From a checkpoint of a small transformer trained on Wikipedia: width 256, 6 heads of 64.
MLP neurons of a small language model. Each row is named by its layer, matrix (gate and up: input weights; down: output weights) and neuron, and shows model dimensions 64-255. Each number is 128 + 24 x the weight over its row's rms, rounded and kept within 0 to 255. Numbers have three digits each. A neuron's up and down rows have the sign that makes its largest values positive.
After each neuron's rows, "fires in" lists the words (lower case) most often at its 100 highest values on Wikipedia text that the model never trained on; "fires on" lists the tokens most often at its 100 highest values on Wikipedia text that the model never trained on. A number after a token or word is its count.

L3.gate169:104142076147136108137076132102112097154113124120134121143166152133138138114117161081160133125154167142119117128134118088092110123132145137110145085125150137170123154146122110143160111109095132141147136124148149130095160141083110151184111124124131151141151115167148115158140157118133179136147150118123152193146104112124139125137080126113179126119141131110107167115107127103163119164105146121150120078112124136113150149119136095096126137104109108127132142128128130158139134129170095109138110124125078109153081133121141136129117101082116124164072130120183112123141165158077103082
L3.up169:087176084155161134130108119097117113127139148117132106168122136103140097086125108130147117102149146123088106085148131091085108089101138135128118120111150151131127133150126156156171117114108139151130139113131131109115115141121182128141148121119140158093100060166133135157105116140132157137154111129128152139135137113132107144097077132144127114140118104143102116124151101126178124150097125095106104103115128094137174149103124132121142100123085119159132167106123130102189123136135123145115062187119101120146079102109132143123138113160142125142094143149164123176147135119092125080
L3.down169:110134161121125134116169168095120093122108129125116115145121129102185089094188091094121183111091136169089129119190169152116129141153169139113163145119160088145140150151108118170134126102126129171101152166116134105173114105086161074170112106124123118148133138135135125111124126144153113088155089115097136128093111133109099114102135133111132159136124178142130113150159113169129138145118105151146122100103115167125153129143169135104132111133151158132137156108175098086138095149129109131159080160115114146127085123066130117104145079125131150123134135099137096164145164126148118089
fires in: "released" 25, "based" 15, "preceded" 6, "time" 5, "occupied" 4, "succeeded" 4
fires on: "ased" 40, "ed" 21, "cc" 10, "ied" 6, "ime" 5, "ld" 5

L6.gate127:094143150124124153146113132147112124142134080142118166180110136097131125117110095133136107138147105147149096098143102121170096132125129164111111081140119143128113121133132148135095130122156151104113104131093082124165115162110156108151102138159114143127110115121190150082119149119126148149139147101149129109119150118111126105108138119108161170126100145113136165135146124131139118149121092137134109140123133110080081080126138124088153118131113151133144193144134145108182129077161106128131065097118106191133118148126123148139129143150107122156121147153157118133140164150144128096
L6.up127:095143095138142107144107140129115172123100110118097134135107186165091138139103134119128157109103131128155134165156138080212110121116145138123145189144146066132135112122159139127129174140134096124155154141138126134130132140109152110161105137189132158132173034125149118135071130136133087142165129096149139157122130116091119103119145128138130140119136111137134109140086146121138146093163134157121132102103105115174128104157081145137116095130083081149119141141112127132120115121127136136096130092130136133134113091128105130141152140173142123139115144150141130081124158129105144142
L6.down127:104147124136140066121138123138161129128106143092114122114091140083136119151139126138113127135144132103091121133108086120128147150114144141169154166113156102122139118154143109066112130126112144145142146140119149166142185120155098136115143132103116114104184087159087087102138148151119163140093173140149156134155115148145128123157105112131157100125124151157124096146116107096141102134125137087134149115153079089120136122168122176142144116149157167063126146125128129104107070142159113098125085112134145124110102081135137090132131161137140141128114127098143165113082108130121129121
fires in: "is" 18, "was" 14, "has" 10, "got" 9, "get" 6, "had" 5
fires on: "ot" 21, " is" 19, " was" 14, "et" 11, " has" 10, " had" 5

L5.gate483:123153116130140105085112185142104130097173105135130146134089147085105119151119128122107117147099105151152127125113120116132090125100124149142119137097091103149129136133106164144069158138092050111115140139168134145145136127126131131142133123114114131171155163175129118126140120131153151137165148137155072123129138113130103095126110147126160136102164137117175133156084158111166068161151131127135124147102117132120134104117110137118121112138131157113116098140184107152102112096110122148122078091132095134111143117085103120123112141130137127153097171129123136114114173129103117112
L5.up483:127127116202124100145158170114094121089108114158153101132118147100131156154091160121152124139113136137161113139109095114115093128109113141149154126131159113133098128096127123138099118156108102114116109129131083128165084137151143118166154111091152173102130130106117087152107115119133158120142124145094110142105125154100134164126123148143132097179121131146136135140095168128084120163134114148137158149093128129169112140116110066128148078122117115107151155126123136129172125133120147171117122163131126127203144164174125130135132131156122135121151168092168126092145117115127101143
L5.down483:096111086134133125122144146149113106098159080124158164165107096130085109126137098148153117129128122117111143116139109154117158146111137087176116150130136126134166176127134110132101152114135208138110137163120138111151117140121175106152143137166053140122099083128131154118104097102148098132154111141126154118138156155111131154120140142122098084118118113172143106124115137112097141167141154151141139133162151131110124133168164147064109165137155138123158101108113145183098120133173142130130107077115111123138141129107167153151138100090122118132098099145155132112163132159128171196
fires in: "had" 37, "have" 24, "has" 12, "are" 6
fires on: " had" 37, " have" 24, " has" 12, "ate" 6, "ord" 6, " are" 6

L5.gate659:134123116130104101112142193124164195119145111131128111143094179114089155126154144109130070124074099113151129138098146138132134180121120148075096145124159105129111127147141131123123111148137123097152124131145151118110120152175125118131119120120131119132147076157160116140107109138162120158120136153147111109151097106086110145126160161100087122118141160126150134175100078074115133131158118128139133079080180124117172108104136145143138149158127142114164124120114128126136131151137108133192147128155137131117104144089119088114150112131167145118128157149114148123140127129132120112
L5.up659:094194129169118114157143136108130157127090119112111158159141166126108128128166158123131040109070125146119116115112149132140126107152142120130136178108143129093091120137143161100144117081127133093088115130139143124143153128117180114109139117142118115150114107107097134147075102100107123124123141126201095134105142102135135115122119121106131139124129177126152195136167140107126133115151132135111122109136154097134147131092093097124154118175136127117131128121155166090118165119097095127154116153143127128146094112144113143104149115112135143094080112145107133146148150119099140177
L5.down659:117104151147139163120107110147077160124151111130149138126078112111133126175152087133137129113130104131160113113106151187103160149146131126131167147107135123155135175143117113094119161149113161145163138146140125140106132172146121138153082156117154082141124126142141105087105130104135108111156092109122091159081114171137127178103108157126143094106131176113149121149070119134126106128134078152129077128135118113158115129133124115107162117147149105074091134124111101157137116144117175112098130147094129164105112141132111121132138104104102106136155163147114134114118158107187136126
fires in: "from" 73, "alongside" 7, "time" 6, "of" 4
fires on: " from" 73, "ide" 7, " time" 6, " of" 4

L9.gate130:085133151148131140142124181136145122114133096136130132146107128156116108114131134117135116090076113075148097165150146078117071136124149161113110140148083105136125147112146118179177116174148125167097152105135129158128084094153112117156136151115112095114115122116152124142115167129184115111146105125145117145160098131142112167137093129183117145136132138140158092135124131139161095158105154096128109091140134094122108121085149104120141147158107146125148082122118093091083121188138135101132142139129153110106155147095122150110091159148086141115119126119102143114149112142132114126
L9.up130:152128155160147088098118149132109086151108096082133146140127146058066133144122134112120140161146144130134158133158123109153110095159135117131153151136147160110116135137100118099141173142134137112111127147152104142157129116098130125125185098134104152080128136171148131131129097183134130129133127045139111101112107134090150115126110127128148187137129136186128131109075155128118128152125061128116143105090138157150146100161140113126144108129148134117110098130125121120123105147078138141073110116088132125081123087141128170134079137140144156129150130114112169146137153125133150127
L9.down130:110173115134111136111098131141127115147155138153093125134151153115182118140119145145127118148143085165120119063142127113123162113111108176097152134130122165132123075151161132114125131127123108126143102191128102144093117088151105173103112146110131145124159102140156119121137115122149082133140102146124123129104152136038144136104117124099124164110168177155127116123117138146115125128130137114175139086163135115147155149150073122135144103157103127162157137086180139145110102173110107105141115113156159145155086143100107135133135155078122137116139129123149137129100154157110174102
fires in: "first" 32, "career" 17, "era" 4, "use" 4
fires on: " first" 32, "areer" 17, "s" 6, "t" 5, "a" 4, "e" 4

L5.gate346:154113109130120091116085144107091151128127155091130122112124142082109134165160097111118079087128100117060093126132135142135137096124144154174128125126175120101130152163134104150140129171150078120115151154150141151083142146114138092193125097141165122134156123109112134133087115097142084083131165155130132112129142110193138127155056094126133120144148142153112142155083145147100111171135099158084146119130106128123137133143172137102123107114126141103125109103076139141149122122171129132102083107120143132116129115098137142099130120145116151126145116126114158136116122108162118085
L5.up346:170138125156106138134103117099153136103113147105117101125118169111123118115177154105067126125122144123079099148085121126149142125146116163096098130118124136101083133162095076140129137133140106092102076113128141146134174137128124130158151105118142148112114156096098119148119093137123149118096116132145095121144138117162093123113113078093106158098120144157137113123099159152118117135149093088133163134092131116089094113128124124144113071139102090146181116065129114124114119137142111133117119123169101145137094134130132142146127108119149113181120099119152115150094157154124124117
L5.down346:145145131172121115136149160128080159131121168101115124106114150144143124167122142160113103122156133137157119122119102105078132111100118163118142131090091102109129126129095161076142094098123137142082126139117125137153091135166109131147119173104109135137130176150155087138104113146143146129118103142119094136117128115149127145102148103149088127158112102112153122139131107112107147123153110127128172155110122139082117127166086114122109158158151165148198145123097117106151142151155145123128057113152146170098101144176143079096146149150089108172103139172129084121123119121122148145
fires in: "be" 27, "along" 13, "alongside" 10, "it" 9, "before" 9, "was" 6
fires on: " be" 41, "ong" 18, " it" 9, " was" 6

L3.gate389:124130103141154129124129137141104116122131170069100169133152210121179084137147138108102096126116132142149113139136161120169114130134119133113112134108133159169119154129134106133162126137145081123139152136128136134142150113133125094151086134156127119138134107127158136105101119127120157081107132125099115164130118127203120123110090132141140134140132145124154180124135074098127143083146110121123087121136169092094121144078092154146147139173109136164156101133145097147133149130126156137130126148107117146113115109136119115125100139092101113173104150140141142049142106119148134139
L3.up389:124126082158138118133125134133081135134122157117110117122115114146118130140095137122106155138144146125113111143114151111103078126147148198138118137126135154135088140144141176198166167112126143136140139155152143137121171161144141131110133137148125175097126158133153148130115133123140042147094125097107123119133106091149098160127109158118170143132134119102127113107128173096184105158126090152117132091130122149060091137096124114218134155104123136137121131151128113144175141132136104148100143144107101110123129147158096121108141089112115130142109116113135158150141114166127107153
L3.down389:114126116107118142068115139129151105132143142083116131130124191136133129091126074134100082158109157148138113121158134162139075106111140127132089097145144088141105107158127077139106099137140108108128139112135158109126137134151116153129127131152117117130112088141134139113071142106110092137110102132118142138115126163154077122139116102136099146125155094118155142135104092121156107154140096088115095112114150064094099154108092109127123164148118096177111142136124134088111190114157147129143080116155122132092101114129137125131147161139094126128123145136091155114105115102133136175
fires in: "by" 25, "the" 20, "was" 16, "this" 9, "were" 9, "been" 8
fires on: " by" 25, " was" 16, " The" 14, " this" 9, " were" 9

L3.gate640:162134126089171061116137141118136144168142110127164130108083141119143160148163128122150093111115146145145156103118147092129092150093167147114136158099125091112116138123149140130139143143114129136110145121126111139126120145140110088155144103100119145106146133113141105133172087121127114142153102105124134144135142137115110084157101115105118134172176117124119094152105119090147150141117150128137161097120176131164084110147158135134177130148124137104166148126146081104134122119144104132131096145130100137129108134107116143164137134053137171131116130095174122063189081138093102112
L3.up640:144121084104157076135152132065184117162152127135144117118123105123151194109108119112117104089110150139137116141126134132103105126061124137158154150080127149109126123123146120119137140170129117140127180150144128142095114151167109114125148119129128126119104088122130141104168109132098118128181096106125121134125127116146121121127085150094113109165151112104112101127136112169157137143121151153150126128128154178092096106139123114144154159142104158115192141097107099108126082112176108131086127126107156158127100149100112111119142112126105189125153110066133104097156119125093130103
L3.down640:120125143135140143154152126152101142131130178150196146146123157144148121122164099091110105179070147169116122108111168171124164123110144109174150124102115130143171159141133141099097170161162169178118114167141129093124157168145116126156104113107131100107145139138113143103124114101090115131156108119156141120116141157126107115153094151149112114177104131088123077127120119163115112112099137163126146098114139115149136150148127112123143119165132110123132139173087134113137116115137152131102159134113079196124133135088137135156126131102228116116141098139102139104147123131138120145
fires in: "of" 95, "for" 4
fires on: " of" 95, " for" 5

L3.gate433:095107133134113179166086156136149153134138115170129135135160206140163092161120134112104103121121160142089119141145155114098143120131123129129133125146132162118137138133139140144176147130113103123148118141100144143149143114154151083124140099123115088117140161144118088171115178146145125126105155065182133167109103178090137120115109156130123142139149123123153149133167150151145107117138109119110110121140124154124151145072122105121174105090159150154120119073145081127125128172148120101117106098118106136132116138134147157122116128118116143150131144131158112089098144155133131099
L3.up433:123131121128125112172141160104130110119139141143133095105133134141119151144085190065095112126090150142131106120132085122102132131122160110131103120102127154130145127095143130126101105133120095141134112122120138124118092138134089103111151144128139084113122099147141086141113130117127127118140124111200124154118080117129154173131156193146089126146152098108162146121140121129148101109111131140101111121180159169151130134141141122152106114098095147157104120141103128173166101098097116111143121101110123194116154122124159109132182131202134130137128113083137140140090136115119158152
L3.down433:124152154182126105115137134152085119148112116182106158152169171153164139140103169135106098113164141184128109085132110150119160122128175102106112121099161119076163130133169127127127146132119088140078094170121144117130123121165189154134132130119112165116128157134140122145128161103125144100133124110159142158135115175128113112091170127114118123139138086151190177128149154124138158106121120145101154172101111170128138146110151120120120114162111166121148123090130122123127125148143171109135135139113104167073125155146116130137134125101122097126148155152126101110094137120134093134
fires in: "being" 20, "be" 20, "time" 16, "before" 11, "beginning" 7, "began" 4
fires on: " be" 73, " time" 16, " he" 7

L3.gate656:147108138145140152124138168166131098127148110146128107133098154117124146113120130108123105103128138145108121094130108115107110126120107145139153139148094134078164165097117128101137107137150099154139112167133094101103121134116108117163141099149172117101142122146081115068111125169109114076136140144148103092152139099120067101121135097184152150108104132116095105098152086120143087124120110160131137125112162118094113135132173137116158093120166149109150140115155112104153104105103181077117127142150117130129085110122108152179141105140107079164093135128141153137127106137107152156
L3.up656:131137150104099127122145151184098116111093094134088119128089205156102138113149117142123092121086135110120144129115107130150069104142146175143165148142134174134119154123104105121139091125173128129128099123127121151107155100128156124155091152116164128110117111139095125087136132127112128112125113137152120144132151109153103123093161102191126164140147199110121142123138090154118094129142124195124124100140157139117132140101167135126148104150141126144106119109123115085100120095099161112072171109166145128118098096122129148095116153148129107132094137172137170122110123143156124162
L3.down656:095142133142123089133131143131079160115084137144129114112103158200128126145159136164135107138155125142110142165117165185136125135138119116109154128118146137152117112099118127120127098099171142147171071139144134162114150084121164119105102163091095112120116086117157148150128111148130154102157111110150119113089139138147146112145120099132105140145139116162167121173125144090144121105131100166110147111089134163143101154117131147151162108154155123123092080179074131121148127107128148096097155087205153141097105112155147158122125126139112078152147141165115144141120151091119138122
fires in: "was" 43, "as" 15, "became" 14, "been" 5, "being" 4
fires on: " was" 43, " bec" 19, " as" 15, " be" 11, " been" 5

L10.gate134:142123112100132155129115156153151116181163148136110173087112188106133165113142152111101096112085132103104147125100161127161102106136130193164148141122126154173083102155158104129133143118132125117123126122153139140108162105110121132131120125134139148118143094127149117135093120107101098149170111103148113199120127119111119138135089082116095125132095107134158133125116114111160092152142112165108085069134128135148136114124109156116135143108096125135134143118133131143166107116104137153146126127163081135086145145125142129119125168115124111101112207094175140135159095160121144107
L10.up134:135129149113112154098144083130155130138148124107147165093145135131157130103083108084166113095125077161094143108108131147104126136136152104147113117108096077169150143120145114179152115128178138151100097190138118133146085169166063124149086152119117124079132131160085119100153124130134125121128125108087086167114165165106128134135099141099138111126113157119164139166114111068168139137118131100141108107148167100150145110079126159181107139129124160136128136138121115109147115180116156117142111136134165143101095121149114132103135122074157150139150139116137153109124124125101123139
L10.down134:120125145156149148132103120134110099121135158108125144165113107124162077133081127127122094124123136125137124106105147153087122102155130090124145139161105055161162189141112113132131166128188065157113125117150129104126115110128133139144092163113157108141079172134119161106162156113158167125098088133150156122146130128121167137100141101143114147116129135173114170105133126129130137092119076127094145110111147142082161142155104118134113108140147089147124126145114149132110115153103134085148073147135125135087106129118115086141130126130170120146152128148087149112137162150125132109
fires in: "of" 33, "by" 11, "on" 7, "upon" 6, "under" 6
fires on: " of" 33, "ed" 14, " by" 11, " on" 7, "on" 6, " under" 6

L2.gate119:125146130136119140156160161103135114121133093091089109094113108115087122127161134104131134109129121153128144136116088148112121124190100143147095093157137131105073142095134149176157122126102105122131123182181085138139140139127106088129128113117115168145114133166152154134102115185136131120113117091114109103134122107156119100100101094113126157141150066097166127074138190104169126154122135127106145125118084144087137115104130169142133126100142114138145112149156121115125169135108130111121101106131111151128138125142140105080134128129115164128135121129144148161154101117167148119
L2.up119:142139134151120167165179158084104107109138090069113099112093082121130113122147158103111165103118137162153107115121146123081118089139117131115165145131149119127146141101114149175142114115145115106106114167151107144158083141131143088110109141115094172132122084132157118151093108169140141123140089139105142126108119097139135084107105143127113146130137123137125135137105175141156077150110139127118150111124101113111114100123138122136114122140145138127163114142147098106097168118127122122093134066135092118119122133137140123095058142135117164176167127168116137176120141107119128124
L2.down119:119062138127148174105113073121098139128131134065132144127120106133141106130172110118164117185127105132156068122185144143094143127115123106156144165140125098135157138097099107133128084157133097114086101116113126115095092127157142146156133174124111107118185124078111133093091140147101097119153097158109126156127117158177159117130149149137121128120100138110152154119127121162132125147111152136146123138136135100147103130160117114086104121144078145128121136122121127110094097077168146137137092093140123125123146143140166131168114140112148134117181141147135093101154166141130122132
fires in: "career" 36, "first" 11, "night" 8, "right" 7, "flight" 5
fires on: "ight" 47, "areer" 36, " first" 11, "ence" 5

L5.gate648:183143130188171134118115136108117162069120160125134153104155115151142145086163130097176110132173121131114122108132124156163113157118147123089104114112108110111124134120093157124136130144183125124099143147122143128121123086149105129084166133137122119131105172117133095108148144101167148141123148094098163111097115146112134178171122169187150130123134119106120109145106166133122160095121138140125112137095095118106121116129088133140139115110110132122111165126141111103137073099073142149168122136107131100100146110126112116117106112112075141101148135109123178139173121152123142134
L5.up648:147132095136139112130149146147152168101150154124105129145127171118146114149105079124158121110139128124167143083118183081126116136143139113142138135112142094080110128141122101118108123096168144139113115129133143094131083136125078124107145106135116137141139113104139151098140124175148159144155142108197150107117117140118137095139105182166136126127136080093147066131135155117156120129116166099127104159126129143152112121103144087128148127100133148147139162114098129053098146102117129109152090136124130153144148149117128121143131094096153123146162139096108103088099156126148123132
L5.down648:141174116132124095094143158085089130121129168176154167121119106131140127121145096108165127142119156153143129159072114165081131118120131107127137092118097159119123110135146136138163160163124100130127158106130164104172158155121139113132130157146136135129140160156122112139156099111130187080175114110111167126139168116100133103133130140103139166177117119164123140145169157112125138168112121137114151119080119124131122126136161116152157129146137106092120140120124121113132116124137123134124166117119119150136126124118140144131135118121138156082144090101133099145190117138101145113
fires in: "national" 33, "for" 13, "of" 10, "memorial" 4
fires on: " National" 34, "ial" 20, " for" 14, " of" 10, "ation" 5

L2.gate326:115149101141129092145135098065112156094090162125078134133110110134124181162097168100120123090098132134116122099078116095140097131138187118151092108103144145113084129147114126154120143141127129122121141118139117151088146108147151144140130136136161124132128129133112103125096132142154121120127175120097106091144133115096138094127126170114167115136092157111147127116105146115136111161144144131130136164145147156113163123149151091118131128161126173062123126126112163094102112127145107143102074070131132145115141093140130159141139141164139122094097085125139108158104130157133139123
L2.up326:103144101154065122145090098085141167125112173090098154148160130102128148113122132106117106120085141125123145098123088090112143149144142121138110111131162145125101117128130089160136132123123116113143140117132153149124155153172121126117108150146094127129142111157085144131163133127124118133123200165121067105122141111151121081133169138111133136159111147122169148143095144094162131173169170155132137134091145147126156139170156106102123139135114135104165063114099114130088123111158140126134084092138161105145134097150118163100127156118145136082134120134146127149083148124117160071
L2.down326:123162138130102087113085111125142135104087150068100125097144139077156132124122094079132099112086137133135119135139132145123132140153134089101127127149100105111138089125127144190103122141099139115159129138101166128156113161138129131109098117161133113105131170151105123145163134119112118136150164155121130115091127135125125123137115144134109124122089137150133199161121136085136129159145137145161088079120157126152117134125146112092125105134147135094164092148123065127102151130149166152134084067074170116116134102153153143119157170095116159115132153132116115123087161125151133122
fires in: "along" 13, "long" 13, "among" 8, "song" 8, "alongside" 5, "strongman" 5
fires on: "ong" 98

L3.gate584:145159135090155117123152116155180077123120126093162098095114156119121161116090130140111128115120114132108148136083090119105099095130147137155158137132130152121113125092127135162116141140127128110155138161175147118094150138086136142083099164139118132082097132174153153145096131143058066139175124126103144111161077097131143116109150134134149141142151116098108098110147133105091110119102057134130143156139156138065126143114108129132143159137073154145112141096107091111153157123105147159142104102125126136111179119124122141119165097146136146120117139096090160157124125098103113156
L3.up584:129090091180134083124087161138125156087109145132122070112094137187159130140126141109107156123109162100129113123123121089131123123128115137109117134127158137123128121124132138144162131135128062145132118127147102149121161143136156143150160126146108133116149142121118093102108115116167092070113144111130116168098126087132088161127068125168132163073134166102151129098132148166147102102144090112165154085127148111165141140089154134126133110138162177116139143141145130144102139116137134132109117130186093144130130107118134165111104111103116089139121133119109112098167132169129135089
L3.down584:121145108150167096134132106137134169136119108074174124103125177122100130174106123170138107146138173117122152100132138126111118139121137097146141178107128112070117119106096123137101104159097114110122111167139160105130140122103142111094086137130078137087085110118123137193086110116124096130150094111130188130131116125107107095135135113116151153120130107149180155119134146075098083131129108125113172138115133139116158159132137139108118131157100106138123089139093111120154124121143135133094148160151112148088135131110104104124151170116118078142069134146109127165133126093110177145
fires in: "been" 39, "was" 39, "as" 12, "is" 5
fires on: " been" 39, " was" 39, " as" 12, " is" 6

L2.gate666:103095103116199122119151131113143119123132143134122129126139128106122150096128164105122118109105091158099125111148116137114123170110116141145088102143125137136107178125138107120124154135130120129177121134115100151126174108118113137141120103106113103151129096224137131121139135142132136109106158149115138121107211147143148161100095113143118107142135167143121155073109145146118129138084164162105100114126122147123147105081128125116103138091142091123175113101155091161133159147148164143057177110156143151090102143094139109142116165121139126127118120099107104182120146120087131094
L2.up666:122109150145180123128076137115138093113139125130120131137152139111149138107156170117120145116123125163123131114125118133137116149112127128126109128112140156132099163110089094114128133134117182120120111141138073158124155169125134164155110121136131121128104107195118169119150155179128136150100118119063161149109174154147155133044070125171118070103130134128114115113076127143075095162132075151135088119125124108159120106152127137139145157118125108114133112148144101167142173130157143142094156141109148130103117147101176087166140140105128132172110096133137102146152125138097123146
L2.down666:153136155126143103145111124095120120117138145154138062134162137133175108166140113139115179162130117132143123119136146118106117153134152167124146115143154141124122151111169140122136095113174121132100113147126118154194112166040153119163115117125079087128137138165194115078150148152109073139128148100088111141088121179137124143092162124151121127139078144172115116137127138146091125197125130154137104112143114148156116103184109122126106160165141129113059135076148142117142128121129142102176149113160144128124119125122128123113112180121142170130121072120153108131134142104117104127
fires in: "american" 30, "died" 18, "occupied" 7, "buried" 6, "republican" 6, "released" 6
fires on: "ied" 50, " American" 25, "ican" 10, "ased" 8, "merican" 7

L3.gate158:150156134113118129166122158176128175126113150108118127097126165100138103166156164119106168144107134079106134151118195110113137103135128132186107138106075123150114135142140151126146112153103090091133147119118112080162136136115131112128084084139137123125123108136106176146125124151151092181149138131092142131129160153138123147166123123112166125104149104122116126107128163101169129102130125131135093089115138103158150123122128135104100106120115088112122124110172080110127162094118129116146137112079091147118127163153113094081133131148092110149109120089123157090177106141155088134
L3.up158:158162141147159145125162157137142124126118142166130152144164146123141120147114113130110172124119145136139126139093152123135102109132106124084156119116120083131061134139155157143081155154133091138116141148151132114155120158176125144116138164121145124149124067113114122130139129091159123127102098084078109112172148132151123075137162145116131137110143140145109167118101130118113126126124101110135165131112151111151130131072103096167108176143095154071121153123109146100132139165100141152122126150143103171129160092120151111110113126137128171113144086165145137117148078098116103115
L3.down158:086095166145138111154097126116171126113158147099074131127096106155119128132099083143125094126141119140120125136066128116125110145125103110108114103146111134108104134136154122142125122146146145134146096135152121081119126115112152120123091094136112107179135126123162145099075137055138133123167125119165095159093111139174101167130117147111149131082072128091144121130092121072146112117097099134096113114159158115107084102160109099101078144132106141127168134089080122099138141113105122121119181124118081099118121146150104126124116105108091141131127135116069147127126124139121155125
fires in: "by" 82, "into" 10, "from" 4
fires on: " by" 82, " into" 10, " from" 4

L2.gate519:148170110180122109149072210110133094131140113118125072120153148124126145144128120135133102141138125125091115126088151128146098124136134122120133121128143073125142130117106137117171123104168143130096108167122138145133152131130163140149150101134154114124099111139118143124150140150110119128139109114087108162118115158170139146126122110150159141109122187127126156116145081154136112107100113122117121081107128087091157091153141099085136111153068145096100085157083116185134051152146135145146077140121117107130111097090075115143145096122117128110123151117116126141126108138136119106
L2.up519:145112095128155090128065156115152111120159142110129101079191159105152151146118128099108155130172164135140129114114075115152189087142186131110104102121149108139112150123123144124202123135176113141133089150144135156118139084122170143201142139163093106140097122142090089133155149121143148135107129134123112187155141083172134110155108140152146141160119179132132142126147089125167132120129116123102167096193151096105154107126150108146121117155127143114157150131133142145130117118136148124162098123125122125120120138128138106122160118177136140137156150121140098087140155117109141119
L2.down519:125144140142153118122120144142115125109121132099123119117185144152141138156136128078117128120129118169126176104122125132087169135140157102101157145167133096144119113168067104117142170160161120128116118146139141134165155126128144120177126106134143139118108086189104138180152162076133150123131140158114154134126103130158105146117134105137149162160093124128128099132143131097110147102145109160119123085117133146127148120166152118115106172141134161092133094110108127178124168092117114129123075132140136129116166149134131108124152127164107129148107228139165141122126107108046130113
fires in: "been" 20, "is" 14, "according" 9, "was" 9, "were" 6
fires on: "cc" 32, " been" 20, " is" 14, " was" 9, " acc" 9, " were" 6

L6.gate3:072128152062115098113130094156136145124134131114088143126167126173103122143109109118128110148111155130120194139111110132115120124132149140110163142150125131110107123097088128149120140122153118112134121098149126122171087115104130111127144134122095144088109148143130126117121127104103143083141134137116122111152087148100129119103081116122150125162147145118157111075104095116128143154094095120112088131155104131114123086194109136129107109152142128077114082130110148117152133154165124161097101132152105140084130121115144192096153086136090109135129076125126122112180112118123120170
L6.up3:121177109159133100153131120119096143151103145119102135115154154114107131136126159116163112128102085142126142120132139129118142152159136168140118121084124106146158114139138135113116107144130107104121122095110121126119151144113145137135157168110115141110138145119152135151097078153099082134137140099153153136083121130130127132094156144142151105114178154138107132094121106122159079127109119120121106123095134128176136162119134174130110055070085093129099108146120105113128106134134103113140110154153093043128105141150135144131094122123111121163135177154155089143115144134106146179
L6.down3:118112143125113151078132181153142104152089141103140109132126153143105110113139135136132125184103163085124099142144113128109085155141114122151140154172116089097149132101159121159133137119112142135156115129102118145129081165158121157161116108117122125130119078128132119134056105109139127132122149129176148115119132208148103166095110139161150157134146101135181110173138142125135114121152153133116150140128149120140127097126151133116121181162165135108147124163145110095140118117167156098106095157160123151085112111141136085135139169128129115129181113147150118131122100109075112120
fires in: "was" 61, "being" 30, "been" 6
fires on: " was" 61, "ing" 31, " been" 6

L2.gate640:113139113159112101130169122109112157096133149110133079105138174139133187117132129105097121102109176077062129127115140093138143132116126174136109157096120103107140126119119105152134117165133122130170112147100131151106112145112157110149119118111130134092144085153109106118111111128155094098176139121122131124136134129145104144121121099155161167099138115090173150106165112103137138085099097091133151130085128126057140092108116115141146113128097141119124130145128143094121147143123143091135107089120107150130102108098156104107130083122086123150107143112096132074120130111106163102
L2.up640:121131159166132084143135125128139114098153143123143089132087161131131180105103117138138134110114180112081104132087129102127132148112133169174080103103114119122157127119132099157116116145138067109154125168128128136135137130107170116144136130119130109139110088159132106136153139113135077155138130120113129093165120107144103128135081091164151151109110110095144154122159094113146142105095084103118163127135132144093128101093130103167116136138084128146105151111113134103107116112119148101155102099125114183104153095101138111136129114125104124152079150096121145117122130119088155116
L2.down640:105141149170116103127132154127077127111109150166133080138123148143123176163140106149102059154149147131097108143086130142126170147121178137140089124101122129112170133107119108149136128159142107124124083135155121122151083136117190120137154147136100111130152128148129135128109161132099140141165084152130139103144141135157061130151162116141131114129091120150165098149130118105134146074134105153139167141124116160145138123114140144131107143172128150141140077112111132144142134134164133122122119101131105154132138124173147109111156148122059070127138134142107071112111134115117112146
fires in: "be" 49, "being" 16, "before" 10, "began" 4, "beginning" 4
fires on: " be" 100

L7.gate436:123112127117170129168109136102133118097147114119109074111121164137119138110176131084098115137121154109139117104125125091106099129131171139146184140138143113145098159149137120112154087128152103139114128142146112132138135137121126123170165126159121106139114144137104110131127119121120103103139095128099120134127104153123124124176133127118139104102110164102159154160122103113184111113149122102131146102133125127117106076104093176126080134118107146180124134084102134150128125105052122107148177160099136067119113142118082122156130128108185139160160116122094118106124155135137136112
L7.up436:131120120113157120103117101117140108147147142127113165163142158133119147132165138150157115123091142117103073102125131126138134113112158130157151161157160110107132106124165153112151103123107141131145101120118101134150126125123113102145166139111150147128110113198145108144131083135147086102149110139126137110106110113134131121138103111096111151152148120075180130122131055164129118143080147165137054150095109103120152131096103140122101130104135118110135132125135107106117149127150137111154079108120110114121112145103078135153171110143150112088112126108146139113130111087091169152
L7.down436:100116167138135113125078121130105138174122104123118122120083121171121156109098099094096148078085130143142131152098133176120128182101116094113156142149085121150150148147142151146114121135156147119142166100149142129149099129139135156165110154104103129141166120126114142093124100081122130136115161089130121143149127132143148152115113169176140126103122163116164159156104173086135140117147116119150158132106152118181091133178116087111135153147111125135119103131117128119123124123128146110140091080203129119136125157146113121090153120077151132153119134125104162137120105113127112128
fires in: "by" 30, "of" 25, "without" 11, "through" 7, "often" 6, "from" 5
fires on: " by" 30, " of" 25, "out" 11, "en" 11, "rough" 7, " from" 5